config.toml
d_model = 192
norm_eps = 1e-05
init_std_down = 0.00953
final_lr_fraction = 0.0
doc_mask = true
dataset = "wikipedia_en"
MLP neurons of a small language model. Each row is named by its layer, matrix (up: input weights; down: output weights) and neuron, and shows model dimensions 80-175. Each number is 50 + 10 x the weight over its row's rms, rounded and kept within 0 to 99.
After each neuron's rows, "fires after" lists the tokens most often just before its 100 highest values on Wikipedia text that the model never trained on. A number after a token or word is its count.

L7.up338:39 42 46 44 46 46 54 68 49 46 43 45 60 53 43 58 46 38 45 73 31 60 57 46 61 49 66 37 39 40 68 47 48 45 35 51 48 42 64 51 67 55 53 60 57 48 58 53 59 56 52 26 77 41 79 41 35 48 77 55 41 45 48 26 30 59 58 49 42 42 67 43 53 42 57 54 45 44 38 41 44 52 44 30 45 48 56 28 57 64 51 74 55 40 45 57
L7.down338:52 56 30 50 49 47 31 68 65 63 26 46 63 73 64 57 69 29 45 47 41 65 58 50 42 45 45 56 49 56 48 50 50 35 60 39 58 49 60 34 41 52 44 47 58 51 46 65 50 45 57 42 34 52 51 49 41 59 43 31 46 62 61 52 35 63 61 41 36 52 48 46 65 48 58 46 53 57 62 72 47 43 60 48 51 45 52 44 52 64 37 41 20 56 41 48
fires after: "a" 14, "ru" 11, "g" 10, "ra" 9, " f" 6, "f" 6

L9.up637:66 57 67 63 50 55 46 61 63 54 53 42 53 56 63 56 54 54 48 51 53 69 52 50 29 40 48 37 45 43 65 37 55 57 51 54 53 39 57 49 56 60 45 54 65 64 51 47 51 40 79 46 63 61 29 52 47 42 59 54 48 43 38 35 49 52 46 63 61 49 42 40 67 34 62 75 52 70 51 50 45 30 46 54 49 50 44 43 35 41 53 46 51 57 34 50
L9.down637:48 37 57 50 50 56 48 63 61 54 56 44 51 57 64 55 63 38 39 62 47 42 56 54 42 62 70 39 53 52 53 34 62 34 41 53 49 42 39 55 42 70 31 35 64 51 64 42 39 49 48 50 35 48 63 63 49 30 38 66 52 68 34 47 44 55 49 36 48 47 59 64 53 59 47 56 32 60 25 42 43 46 48 54 21 51 37 58 58 44 49 27 44 42 51 72
fires after: "\n" 35, " /" 10, "e" 8

L5.up305:55 65 59 39 32 54 69 59 34 45 57 73 51 61 50 53 47 56 56 51 54 50 50 45 37 45 49 59 44 42 58 55 60 37 50 41 53 50 60 55 66 68 53 58 55 51 56 41 63 49 68 35 60 56 62 50 61 60 51 49 54 33 38 34 38 44 51 45 42 45 64 62 56 42 62 55 40 28 63 72 40 44 43 49 66 63 43 38 49 66 43 57 57 52 56 68
L5.down305:57 53 46 53 53 44 38 59 46 48 45 66 59 36 50 49 58 41 48 43 38 33 62 50 44 51 25 55 48 67 56 54 61 43 46 53 52 61 57 45 60 51 46 34 64 55 64 38 44 40 57 52 52 33 41 55 48 47 37 39 37 59 51 47 69 59 52 41 57 58 41 55 51 60 41 45 54 40 54 51 46 59 49 65 45 57 55 43 49 51 61 62 51 50 46 46
fires after: " W" 18, " an" 17, " h" 11, " fa" 6, "f" 5, "\n" 5

L9.up760:61 59 60 47 34 57 63 45 42 43 46 63 57 69 45 64 69 49 55 61 56 49 40 69 37 45 63 38 57 45 51 46 64 45 59 34 53 37 49 44 62 50 56 62 36 62 50 57 47 54 55 49 66 47 45 53 42 46 36 32 57 52 31 47 54 57 52 73 53 45 61 59 59 65 63 33 41 58 53 58 59 48 52 46 64 76 46 53 58 67 34 52 59 59 59 49
L9.down760:40 55 60 52 62 46 58 49 40 79 47 52 46 63 37 46 40 59 51 46 84 49 52 63 44 47 47 39 39 40 53 69 43 46 52 31 50 56 43 60 42 53 42 52 48 41 56 54 55 46 55 44 52 56 50 26 48 34 49 46 46 75 56 28 36 56 43 49 49 54 49 58 64 41 52 43 42 41 34 46 50 56 44 44 35 45 39 46 58 53 63 53 39 45 56 49
fires after: " as" 35, " at" 12, " in" 7, "s" 6, ":" 5, " ex" 5

L2.up489:53 66 48 48 58 46 56 62 34 35 60 41 49 66 56 46 45 36 53 45 61 25 58 63 51 47 54 63 59 70 60 47 47 42 38 48 45 37 27 55 47 49 52 60 50 40 51 58 69 69 45 60 49 53 54 47 47 55 53 52 39 43 46 31 66 59 49 49 57 30 40 47 45 55 69 41 67 56 59 50 51 39 38 34 51 51 50 47 40 37 49 55 57 57 48 73
L2.down489:61 44 51 55 42 49 48 56 55 45 54 49 51 59 39 44 57 43 47 43 67 39 73 48 49 41 47 52 58 63 52 47 43 45 54 59 41 50 45 78 68 53 47 35 33 42 46 48 61 59 48 55 30 46 59 70 41 55 47 48 55 53 42 56 52 46 51 64 64 48 45 77 56 50 46 41 76 52 54 51 54 41 61 54 57 55 57 56 18 42 38 39 57 57 42 57
fires after: "\n" 99

L7.up704:46 57 62 49 57 64 47 60 43 46 56 53 38 63 61 60 46 57 52 48 51 65 54 55 46 32 67 37 31 37 67 53 51 46 53 57 30 56 51 52 56 64 64 62 67 62 50 44 46 51 65 47 62 34 37 55 54 57 50 42 53 56 61 38 52 51 51 52 56 42 30 32 39 61 52 40 48 55 61 52 42 61 55 50 35 43 68 39 42 45 33 40 75 52 48 48
L7.down704:63 51 59 57 43 42 42 56 65 80 48 61 54 50 63 57 52 65 64 39 49 64 68 81 38 42 53 39 40 46 66 51 31 52 68 59 66 49 53 62 58 62 47 32 60 53 70 48 63 72 53 56 56 54 46 65 49 56 52 64 51 56 63 51 45 65 47 39 66 40 41 55 45 50 49 43 65 40 52 51 61 55 58 52 32 59 60 45 51 53 49 30 56 53 53 53
fires after: "\n" 99

L5.up602:40 45 64 60 66 42 52 62 30 48 58 52 47 62 46 94 53 44 59 48 45 26 64 54 63 28 48 55 51 46 40 36 75 46 34 55 42 44 50 43 65 50 78 49 47 56 62 43 60 55 46 46 42 49 54 45 50 54 50 47 50 43 41 40 62 54 58 70 52 35 34 47 42 56 62 47 52 60 75 44 47 47 52 39 55 61 48 49 64 37 37 51 49 45 40 39
L5.down602:60 60 49 71 63 56 42 46 34 44 59 46 29 55 62 47 34 48 56 49 50 55 55 58 51 43 58 48 53 65 72 54 47 63 53 30 46 41 31 55 38 48 47 54 60 45 41 42 55 46 42 36 61 36 44 69 51 39 47 53 43 40 47 59 73 51 47 61 38 56 63 44 61 47 43 46 47 50 50 57 40 41 45 42 70 34 41 60 37 61 50 69 53 39 43 44
fires after: "\n" 61, "-" 14, " =" 8, "A" 7

L4.up291:33 54 74 48 68 38 58 61 58 43 28 67 47 65 84 45 40 57 52 62 37 42 49 73 53 44 33 46 63 41 40 58 58 46 51 51 37 53 45 46 55 62 31 59 57 53 48 59 50 53 76 62 55 59 37 52 38 70 67 52 47 57 48 51 47 57 40 55 54 40 56 48 49 48 63 38 54 65 61 52 54 53 40 37 53 32 45 46 46 30 47 52 72 41 31 53
L4.down291:55 52 48 71 40 56 43 62 55 51 51 37 44 37 35 52 74 60 47 51 44 61 60 66 41 57 58 39 44 53 43 35 52 73 53 67 57 46 38 53 53 38 65 29 46 46 59 38 47 53 45 52 55 47 32 66 56 49 72 36 47 66 54 53 41 41 57 56 44 43 48 60 49 44 45 47 38 53 65 64 34 49 46 46 53 33 62 59 47 58 52 56 63 53 57 41
fires after: " " 32, " the" 10, "s" 8, "il" 5, "n" 5, "rm" 4

L9.up167:47 50 55 65 39 43 41 41 32 30 61 60 45 36 45 43 38 61 40 52 41 59 64 41 38 49 59 47 41 51 43 62 50 55 53 55 50 52 55 62 67 53 45 62 43 44 55 40 46 75 65 67 48 69 32 37 47 61 62 54 54 45 58 41 56 49 46 51 66 20 53 55 54 61 41 45 59 53 48 57 51 68 51 37 54 39 52 36 50 67 42 55 60 56 39 59
L9.down167:49 45 67 44 59 43 33 47 38 66 44 40 11 51 52 44 57 58 66 51 45 38 55 39 49 49 61 42 47 47 46 48 29 37 56 63 61 39 41 56 30 50 45 38 44 54 42 61 66 69 48 43 45 60 51 43 43 37 52 52 43 42 47 55 56 31 49 59 79 69 66 51 53 66 51 69 52 66 43 52 32 40 49 53 53 60 36 80 47 44 51 36 31 53 52 61
fires after: " T" 17, " H" 9, " K" 9, "g" 6, " R" 6, "y" 6

L4.up687:44 47 58 35 44 39 64 77 52 48 38 35 50 52 56 52 61 56 55 66 44 46 68 58 44 51 50 69 69 54 52 43 54 56 53 53 50 51 35 59 42 69 37 52 37 45 43 50 43 53 48 38 56 34 59 41 50 60 77 40 57 54 54 50 51 57 50 52 50 20 54 54 51 66 45 25 60 55 51 58 43 50 54 55 50 38 59 55 41 56 52 39 68 51 34 41
L4.down687:53 40 55 62 39 70 38 65 55 59 47 51 57 55 51 47 40 40 46 46 52 66 54 51 59 55 40 55 44 40 35 42 50 49 53 63 47 59 43 38 48 59 37 38 46 55 63 44 41 70 46 39 56 38 44 43 43 50 49 37 37 63 62 35 39 71 51 52 58 29 36 44 42 48 37 32 58 44 62 43 48 41 62 49 48 37 53 49 57 36 57 53 54 70 53 32
fires after: " the" 32, " an" 25, " An" 5, " The" 4

L4.up301:54 49 73 59 39 58 36 51 51 45 58 50 54 60 62 64 52 44 48 44 68 46 64 39 45 48 53 48 46 48 50 46 59 65 63 53 45 58 43 56 53 49 45 43 71 60 44 33 50 75 56 67 49 41 34 54 53 52 42 36 53 48 47 46 62 50 56 57 59 34 40 35 35 56 57 51 56 70 69 54 61 56 39 51 46 39 55 35 43 57 52 60 62 48 37 55
L4.down301:36 45 63 44 46 47 48 63 62 64 45 67 62 59 56 52 47 45 39 42 60 66 44 55 48 48 55 37 70 41 53 65 42 57 52 71 70 52 54 62 43 62 50 51 67 53 65 54 47 54 31 53 43 61 67 56 62 56 56 56 44 58 65 46 56 59 58 47 51 44 47 46 48 43 39 41 49 42 55 41 55 54 49 55 44 56 60 66 51 55 59 49 57 54 25 45
fires after: "\n" 79, " Sa" 4

L4.up325:39 52 57 53 66 50 62 52 35 40 54 48 43 49 55 71 66 45 47 45 45 51 40 54 59 50 50 46 58 49 51 46 60 51 37 49 40 65 30 58 46 68 48 65 43 43 56 50 56 44 38 38 64 62 41 46 41 43 62 39 52 53 47 48 39 58 45 53 67 47 44 50 42 37 72 35 64 43 79 68 44 36 56 49 55 53 48 45 52 39 52 48 44 41 43 54
L4.down325:42 47 39 57 77 55 51 53 40 47 58 60 42 52 65 38 63 39 78 51 63 54 44 54 50 59 52 54 58 54 67 45 44 35 52 51 33 57 42 38 66 50 64 54 67 47 39 57 47 50 35 33 59 57 56 47 31 36 55 51 35 55 42 66 28 37 49 50 53 34 48 43 33 56 52 49 44 37 66 55 53 54 45 64 52 51 45 37 37 46 50 63 47 50 34 30
fires after: " =" 40, "\n" 23, " pro" 13, "e" 4, " Me" 4, "re" 4

L4.up1:56 56 69 21 37 47 68 62 40 39 50 65 50 67 61 55 48 46 45 45 52 57 41 56 51 72 34 64 29 43 58 44 73 62 45 34 46 57 28 42 53 60 47 47 50 47 71 48 55 73 54 54 62 52 58 36 50 55 62 46 57 62 41 57 56 60 37 70 61 58 61 62 43 63 51 44 47 59 56 33 42 50 29 51 49 49 46 45 55 46 42 46 57 37 56 33
L4.down1:52 55 75 41 54 51 60 65 53 56 50 51 45 45 40 43 44 55 60 52 37 47 58 62 58 51 51 58 48 60 55 66 55 60 51 51 37 37 42 60 59 56 54 56 48 58 57 37 52 50 59 49 55 54 62 55 55 48 54 42 39 48 50 42 41 50 56 74 53 47 41 60 61 58 54 65 57 57 76 43 66 50 25 54 48 53 57 45 46 45 60 59 67 36 53 48
fires after: " the" 56, " The" 7, " " 7, " a" 7

L2.up643:40 66 49 53 55 39 41 54 44 58 54 50 45 70 45 60 50 42 41 50 63 37 67 65 45 34 45 60 46 58 60 43 60 57 45 44 57 41 47 61 52 48 39 56 69 35 37 49 65 58 49 52 53 55 47 47 54 70 46 47 44 39 48 46 68 65 57 43 57 37 48 62 39 55 69 28 57 52 58 47 48 64 47 28 40 62 50 47 38 40 48 51 39 51 45 70
L2.down643:51 51 59 54 59 56 55 49 54 60 53 54 59 39 33 41 69 53 68 62 71 71 51 59 31 32 33 56 39 56 60 47 39 44 61 38 67 29 50 49 63 60 53 47 49 52 52 36 56 56 47 60 61 74 51 77 37 53 48 51 49 47 51 51 60 48 46 55 61 52 44 58 41 60 65 46 48 53 33 54 63 70 48 53 52 55 56 49 40 56 53 55 57 45 39 67
fires after: "\n" 96

L2.up115:40 51 67 21 56 44 50 71 45 42 61 39 39 64 49 52 45 28 56 49 68 27 56 58 59 50 49 59 42 50 75 49 56 45 48 49 38 46 35 54 50 41 42 60 62 42 70 66 44 67 58 45 53 61 74 50 52 58 46 53 41 56 56 46 47 68 35 53 50 34 52 49 32 49 66 51 58 58 52 42 47 52 52 21 61 45 43 43 49 43 32 57 54 46 50 64
L2.down115:54 44 56 45 71 43 48 53 47 57 60 51 43 63 48 32 42 56 56 51 62 28 58 44 43 37 37 73 39 45 69 52 45 49 51 56 50 51 47 51 55 53 58 52 57 54 52 41 58 64 33 41 43 61 55 68 32 73 38 54 46 55 42 60 55 56 46 56 63 27 50 66 28 50 46 52 47 68 40 41 64 52 54 59 50 66 62 35 40 40 44 64 49 60 34 55
fires after: "\n" 92

L9.up342:52 65 61 54 53 44 54 50 43 37 64 64 54 58 55 44 48 41 33 50 45 49 49 55 39 32 51 41 38 59 42 52 67 59 54 34 36 34 45 46 42 55 72 51 64 42 54 31 55 61 58 56 50 67 42 42 68 52 48 45 46 46 49 56 55 50 45 59 52 32 58 57 51 66 57 50 58 70 63 72 59 58 28 49 32 47 49 36 47 50 40 37 48 46 44 46
L9.down342:48 49 45 65 37 63 53 54 41 42 57 67 70 54 53 53 42 44 45 49 62 47 44 53 31 47 58 48 50 69 38 51 43 30 67 60 62 56 62 25 59 38 33 58 40 50 58 61 58 40 40 54 35 52 64 34 53 47 65 43 53 45 51 51 46 47 41 50 63 47 46 58 53 67 52 45 45 56 44 74 42 55 57 62 41 44 71 51 56 64 48 47 61 61 45 74
fires after: " G" 16, " b" 14, " C" 11, " B" 11, " W" 6, "w" 4

L9.up418:49 52 65 51 53 59 60 52 58 52 48 65 50 59 46 50 46 56 59 56 59 48 41 68 51 64 59 36 45 41 37 54 65 48 52 39 28 42 32 47 60 47 56 42 49 49 40 52 44 48 49 53 48 43 42 42 42 64 48 30 46 24 45 35 66 36 43 74 59 33 43 64 31 53 48 36 54 35 54 53 69 23 46 54 68 52 58 54 54 51 58 50 71 50 55 46
L9.down418:39 52 54 47 56 60 53 43 41 73 38 54 48 53 57 55 55 57 57 45 58 68 61 53 45 33 39 37 55 52 55 42 53 42 49 39 56 44 47 53 58 44 50 46 48 69 44 18 67 57 48 60 50 64 43 28 56 35 51 53 61 35 47 51 54 56 32 63 53 54 51 43 46 35 53 56 62 44 48 43 28 58 40 55 62 52 64 50 42 39 41 46 65 65 57 64
fires after: "d" 14, " in" 14, " de" 11, " De" 8, " ex" 7, "e" 5

L4.up722:39 54 60 57 65 47 56 48 40 48 64 66 40 62 54 60 61 49 42 54 58 43 46 62 48 43 39 60 60 36 55 46 54 53 44 59 45 55 29 57 52 45 47 57 69 39 49 44 51 65 53 53 62 56 56 64 55 59 57 56 42 49 59 49 48 71 45 57 53 54 65 65 53 37 67 44 71 62 50 50 39 70 49 38 51 54 45 54 42 37 36 59 31 51 49 43
L4.down722:51 47 46 50 62 59 45 47 53 56 56 31 20 57 56 61 48 28 62 38 49 34 55 56 42 59 48 58 69 50 52 61 38 68 59 61 36 47 32 61 41 58 55 50 46 54 64 44 70 53 46 63 45 49 47 30 45 46 51 49 79 52 51 55 30 65 43 59 43 49 56 39 54 64 49 56 55 50 43 56 32 37 37 36 50 54 58 59 41 46 44 42 50 40 43 43
fires after: " the" 33, " The" 9, " we" 9, " We" 7

L2.up75:41 60 38 40 54 50 48 57 64 50 55 54 50 59 59 67 60 51 44 67 44 38 68 59 43 37 51 47 36 60 45 38 55 51 44 47 33 41 45 62 55 46 53 43 45 29 51 56 56 52 44 39 53 52 48 52 35 62 46 44 55 61 45 46 65 72 50 63 57 37 50 48 42 53 62 35 62 66 65 53 57 59 37 27 31 37 43 41 33 37 47 50 56 28 51 53
L2.down75:37 31 48 44 54 52 55 52 45 44 66 44 33 56 39 56 49 51 42 53 50 40 60 34 57 44 45 57 41 49 53 60 44 38 45 60 60 46 44 52 57 40 58 34 53 35 55 32 61 62 56 49 67 46 45 50 44 45 48 45 38 41 47 50 74 59 54 61 40 83 38 51 56 45 35 72 61 40 51 66 61 53 27 57 60 52 46 64 51 51 59 55 46 56 50 50
fires after: "\n" 64, "-" 6

L5.up682:48 58 52 38 45 44 46 48 53 43 34 67 36 68 49 37 49 32 38 55 49 57 62 52 55 34 58 66 43 62 49 38 50 61 49 41 55 57 53 55 70 52 52 54 61 54 49 33 37 43 45 59 58 48 43 59 69 66 44 44 51 64 39 38 57 56 46 48 55 44 63 62 26 52 34 48 46 59 58 56 47 49 36 57 35 38 48 49 59 40 57 47 78 58 51 37
L5.down682:51 55 49 35 43 48 35 59 50 57 50 59 45 61 33 29 56 46 53 49 66 53 53 69 48 36 63 55 49 52 65 48 46 43 33 36 46 46 35 45 56 50 43 53 73 59 70 46 54 52 50 56 49 28 56 39 58 71 54 39 54 65 41 57 59 49 43 52 51 26 52 47 43 52 45 47 54 33 43 49 53 50 42 46 50 60 32 57 53 45 64 48 66 55 68 59
fires after: "|" 44, "\n" 10, " I" 9, "_{" 7, " Stadium" 4, "I" 4

L4.up189:56 53 45 56 47 55 51 44 55 29 51 43 49 59 50 52 58 48 51 81 43 40 55 61 56 38 57 59 24 62 45 40 57 52 49 40 51 28 50 63 39 51 38 45 44 50 53 33 60 72 51 64 60 61 40 51 58 56 40 37 48 53 46 50 70 50 37 61 51 39 54 38 48 38 54 58 55 46 52 42 54 36 40 64 40 50 59 35 57 45 51 43 62 56 47 55
L4.down189:44 45 59 60 23 51 39 53 51 47 29 41 48 35 55 37 44 64 69 39 36 58 44 46 31 60 45 57 27 53 45 43 66 46 56 64 51 48 44 52 60 44 53 58 37 53 42 63 38 50 33 46 49 67 56 55 42 56 47 50 58 57 43 40 27 56 57 29 55 42 49 49 55 59 53 44 49 39 44 53 33 62 46 48 34 43 53 39 42 54 15 69 54 55 72 54
fires after: " F" 26, " Ad" 10, " f" 10, "min" 6, "\n" 6

L5.up210:65 61 52 55 38 49 53 68 52 31 46 63 35 52 45 53 60 43 22 60 57 46 76 40 42 62 59 33 49 47 61 48 60 41 46 50 53 47 45 43 53 57 73 52 66 45 60 41 60 40 39 53 53 43 49 52 57 58 38 50 44 42 46 30 44 61 70 52 62 44 51 64 43 43 41 35 52 48 58 57 47 27 44 35 36 56 38 46 43 34 47 54 63 37 55 43
L5.down210:53 70 39 42 39 57 53 51 58 47 54 56 42 28 43 54 41 50 39 52 55 61 58 64 54 59 39 55 44 41 58 54 68 42 45 44 47 36 38 58 70 52 60 61 74 54 57 49 42 50 38 56 63 43 56 59 48 62 37 63 44 34 37 40 43 51 46 47 61 56 46 31 46 56 57 45 49 46 40 59 45 38 45 44 56 34 47 56 39 52 60 49 33 58 69 76
fires after: "\n" 32, " Su" 21, " su" 16, "|" 15, " 19" 5

L7.up414:51 76 55 61 56 37 45 63 51 45 53 45 40 44 64 48 55 60 47 52 47 48 50 70 37 39 47 53 51 46 57 60 60 59 49 47 60 55 46 57 57 48 55 54 79 48 68 38 54 58 51 44 54 39 42 47 55 50 61 51 40 46 50 42 45 56 36 68 55 26 58 53 35 61 57 53 58 49 70 49 50 58 39 50 34 34 38 53 38 28 48 38 64 57 38 55
L7.down414:61 54 25 56 41 54 44 57 41 44 54 51 40 47 46 77 53 62 43 57 60 53 48 43 55 70 57 48 38 45 57 51 47 49 45 51 61 51 62 64 46 45 66 46 51 32 71 43 52 61 62 55 49 56 30 56 31 29 65 39 42 59 47 38 33 58 67 39 60 61 47 55 56 51 65 44 38 53 54 57 31 48 58 50 35 55 41 64 50 52 61 52 41 47 56 58
fires after: "\n" 63, "|" 7, "==" 5

L9.up388:44 58 65 56 38 45 38 50 51 46 58 51 46 52 61 56 57 43 52 44 66 61 67 45 44 49 56 50 63 65 62 45 71 57 55 46 50 59 37 57 53 64 60 60 54 36 49 37 47 61 46 64 48 42 56 37 72 48 53 50 42 34 43 45 41 36 44 41 56 44 54 70 62 61 55 53 61 61 54 35 59 42 39 48 58 38 51 23 53 64 47 44 71 59 35 65
L9.down388:43 30 49 64 71 57 61 82 44 50 40 50 45 43 49 35 48 55 45 46 62 42 42 41 51 38 34 30 38 44 42 54 45 50 64 44 53 64 31 47 48 42 33 26 42 66 51 53 66 55 53 49 52 46 46 34 64 34 60 61 51 46 53 57 52 44 60 51 62 40 42 37 39 64 54 66 51 43 52 57 58 40 49 48 68 26 54 36 59 54 48 58 58 45 63 66
fires after: " K" 28, " C" 18, " B" 9, "k" 9

L2.up232:37 48 63 39 58 43 48 68 60 39 50 59 43 57 69 43 68 53 56 61 34 31 50 47 46 40 52 76 55 45 50 53 52 60 35 59 33 56 53 48 40 68 35 56 65 58 62 55 44 68 37 56 38 50 36 49 48 55 48 57 53 63 38 53 35 52 48 58 41 47 49 49 58 51 55 32 59 68 46 55 54 61 46 45 50 46 40 49 46 43 35 69 45 47 48 59
L2.down232:43 45 51 58 55 65 46 43 42 44 60 35 64 63 51 49 49 47 50 62 57 30 51 49 45 52 38 52 54 31 63 59 31 62 46 50 43 62 57 55 51 51 69 38 55 29 68 57 33 49 53 49 44 48 48 54 71 46 74 52 54 52 65 50 29 63 39 53 54 30 61 51 35 57 56 51 50 45 73 57 47 46 63 60 66 38 33 47 45 65 43 29 49 52 46 57
fires after: " " 69, " (" 5, " the" 5, "s" 4

L4.up211:63 62 62 46 37 41 56 45 31 50 62 51 45 67 51 56 57 34 32 69 50 44 46 50 54 46 62 55 54 74 58 17 64 50 52 35 54 30 56 51 53 51 59 51 58 26 45 26 53 47 38 45 60 43 54 47 47 61 62 29 40 44 38 46 60 45 56 44 53 49 67 62 50 49 51 64 53 47 63 26 48 42 44 57 41 52 42 48 49 42 42 51 55 41 56 49
L4.down211:36 55 59 53 32 62 43 68 70 58 62 71 52 51 42 44 49 62 50 45 52 55 49 53 49 55 49 48 45 51 30 42 49 63 64 70 62 46 45 55 60 40 61 63 46 44 53 50 48 44 44 61 57 58 49 39 44 46 49 63 53 48 85 51 52 61 51 78 55 50 60 54 39 54 47 59 46 55 43 50 53 41 27 57 46 54 54 35 57 35 46 43 44 47 49 56
fires after: " F" 21, "," 13, "hi" 8, "H" 8, "F" 7, "J" 5

L9.up358:62 70 68 37 45 43 50 58 49 36 56 48 36 61 55 58 64 41 38 60 53 34 54 47 48 42 54 46 44 48 60 47 45 68 46 47 38 60 37 67 54 62 58 48 61 31 56 36 43 49 52 65 54 45 62 40 50 54 59 40 46 42 41 46 60 51 61 52 48 49 61 55 62 55 37 48 63 53 60 42 58 43 50 52 52 52 62 45 54 46 52 50 31 40 37 58
L9.down358:25 36 71 34 47 51 53 49 48 57 52 43 51 63 46 50 46 55 41 40 68 56 59 53 44 49 44 44 37 56 27 55 43 58 62 52 44 53 49 56 45 50 40 37 57 64 55 43 61 35 57 73 60 62 27 21 53 39 68 57 57 55 33 45 64 42 60 51 56 47 68 51 62 70 47 55 44 59 56 38 41 52 54 44 54 48 45 48 54 49 55 45 41 40 57 68
fires after: " K" 53, " " 8, " P" 8, " b" 5, " B" 4, "\n" 4

L2.up241:47 65 45 60 42 51 46 55 27 44 64 58 45 60 45 69 51 57 46 48 56 57 57 70 40 32 51 48 58 56 49 46 60 65 56 45 53 37 53 69 51 51 60 69 55 57 45 32 58 57 64 47 63 40 43 48 38 76 47 42 57 43 46 49 63 63 50 52 57 39 36 54 39 36 36 47 59 40 60 32 34 49 45 48 32 56 44 55 34 34 48 75 51 46 57 50
L2.down241:44 40 23 42 39 52 50 47 58 66 56 32 67 52 50 48 45 61 66 53 48 57 40 55 54 53 30 43 42 57 50 54 44 60 54 44 47 48 54 47 41 53 50 57 39 56 63 49 51 43 62 42 36 59 38 58 33 58 45 65 56 60 46 58 35 45 48 55 65 51 48 42 44 60 49 46 35 53 43 52 45 59 46 58 65 54 59 59 48 47 43 54 55 59 35 51
fires after: "\n" 36, " (" 24, "-" 5

L4.up202:50 50 54 54 44 22 28 63 56 39 52 42 41 53 56 63 40 52 41 64 42 59 54 53 48 59 52 46 57 53 42 32 54 64 34 50 48 51 55 61 60 62 63 47 49 42 49 34 45 48 57 56 50 43 54 50 40 51 65 62 51 37 68 55 45 57 40 69 78 26 77 65 61 44 49 34 46 45 48 41 33 64 49 46 55 52 35 47 40 67 45 72 58 46 40 37
L4.down202:51 32 48 41 37 57 40 54 56 63 59 41 47 66 36 41 53 45 55 23 45 52 37 35 56 53 47 44 55 63 60 40 52 65 73 44 54 58 46 46 40 63 49 60 51 64 43 74 64 52 52 54 50 50 46 41 56 41 49 54 43 49 50 33 50 55 57 51 56 38 51 60 50 59 35 65 45 38 68 50 54 61 40 35 57 49 59 52 40 54 45 43 39 59 39 50
fires after: "ch" 16, "ur" 15, " H" 14, " R" 7

L5.up161:50 62 62 49 59 46 50 46 53 41 56 49 54 43 53 57 47 45 57 85 36 59 53 50 34 42 70 53 45 40 52 42 55 29 42 40 58 37 55 45 54 74 47 52 65 44 43 33 59 61 48 65 54 67 71 45 59 51 50 46 51 31 41 37 55 42 50 34 52 45 74 51 43 65 67 53 67 45 55 40 63 48 45 41 65 50 34 40 53 44 63 60 69 49 59 47
L5.down161:43 54 52 70 47 43 42 48 69 61 47 69 62 52 50 56 36 38 58 53 39 56 36 50 50 64 61 54 50 62 53 54 60 48 50 60 65 75 50 41 34 65 43 56 52 67 38 60 42 52 57 44 44 54 46 53 33 42 59 54 34 37 55 50 40 48 55 58 50 43 27 52 47 62 47 49 50 50 47 60 57 52 43 55 46 22 56 42 63 49 40 57 46 51 40 45
fires after: " f" 33, " F" 18, " W" 12, "F" 5, "f" 5, "ef" 4

L4.up465:46 46 62 44 60 46 75 72 30 35 39 56 51 59 53 52 52 60 52 51 43 41 66 66 37 42 52 68 63 48 59 58 77 39 57 51 42 55 33 59 40 58 45 56 61 45 65 38 47 56 65 41 48 42 66 53 56 58 66 48 60 61 36 50 38 39 55 60 39 37 70 36 58 56 50 45 66 58 51 43 38 47 53 34 62 52 38 50 47 37 36 60 40 43 48 45
L4.down465:48 49 64 52 49 54 62 52 38 48 62 35 57 55 38 36 54 57 60 46 54 49 60 59 53 47 37 41 50 46 56 44 61 51 59 73 37 51 32 64 38 53 38 38 43 57 66 59 59 51 47 38 54 40 51 55 56 43 59 67 61 69 42 42 45 34 43 52 53 40 67 47 51 74 47 58 51 62 60 44 52 52 35 66 44 46 43 47 51 40 36 44 52 51 61 49
fires after: " the" 59, " a" 11, " " 7, "," 7, " The" 5

L2.up136:57 59 55 33 36 58 68 49 40 44 64 53 38 50 50 59 48 63 40 52 68 45 52 67 41 41 52 57 60 76 70 34 52 39 46 52 42 38 43 62 52 54 55 50 66 41 51 37 45 62 52 60 51 57 58 56 47 66 69 52 48 43 53 33 61 66 65 51 44 41 44 38 55 42 61 45 66 43 53 33 48 40 52 33 47 61 48 50 38 37 36 48 55 56 41 63
L2.down136:63 50 43 55 51 60 53 32 62 71 52 44 32 45 54 51 61 57 43 58 51 56 59 61 38 40 50 56 47 65 51 40 38 45 57 50 45 60 32 59 57 58 55 38 54 55 53 26 67 51 44 67 49 57 45 61 48 44 61 39 53 30 48 48 42 46 44 65 48 60 56 36 24 56 53 54 60 64 48 64 44 35 53 66 59 54 73 41 49 61 29 64 49 54 68 52
fires after: "ed" 28, "\n" 18, "d" 4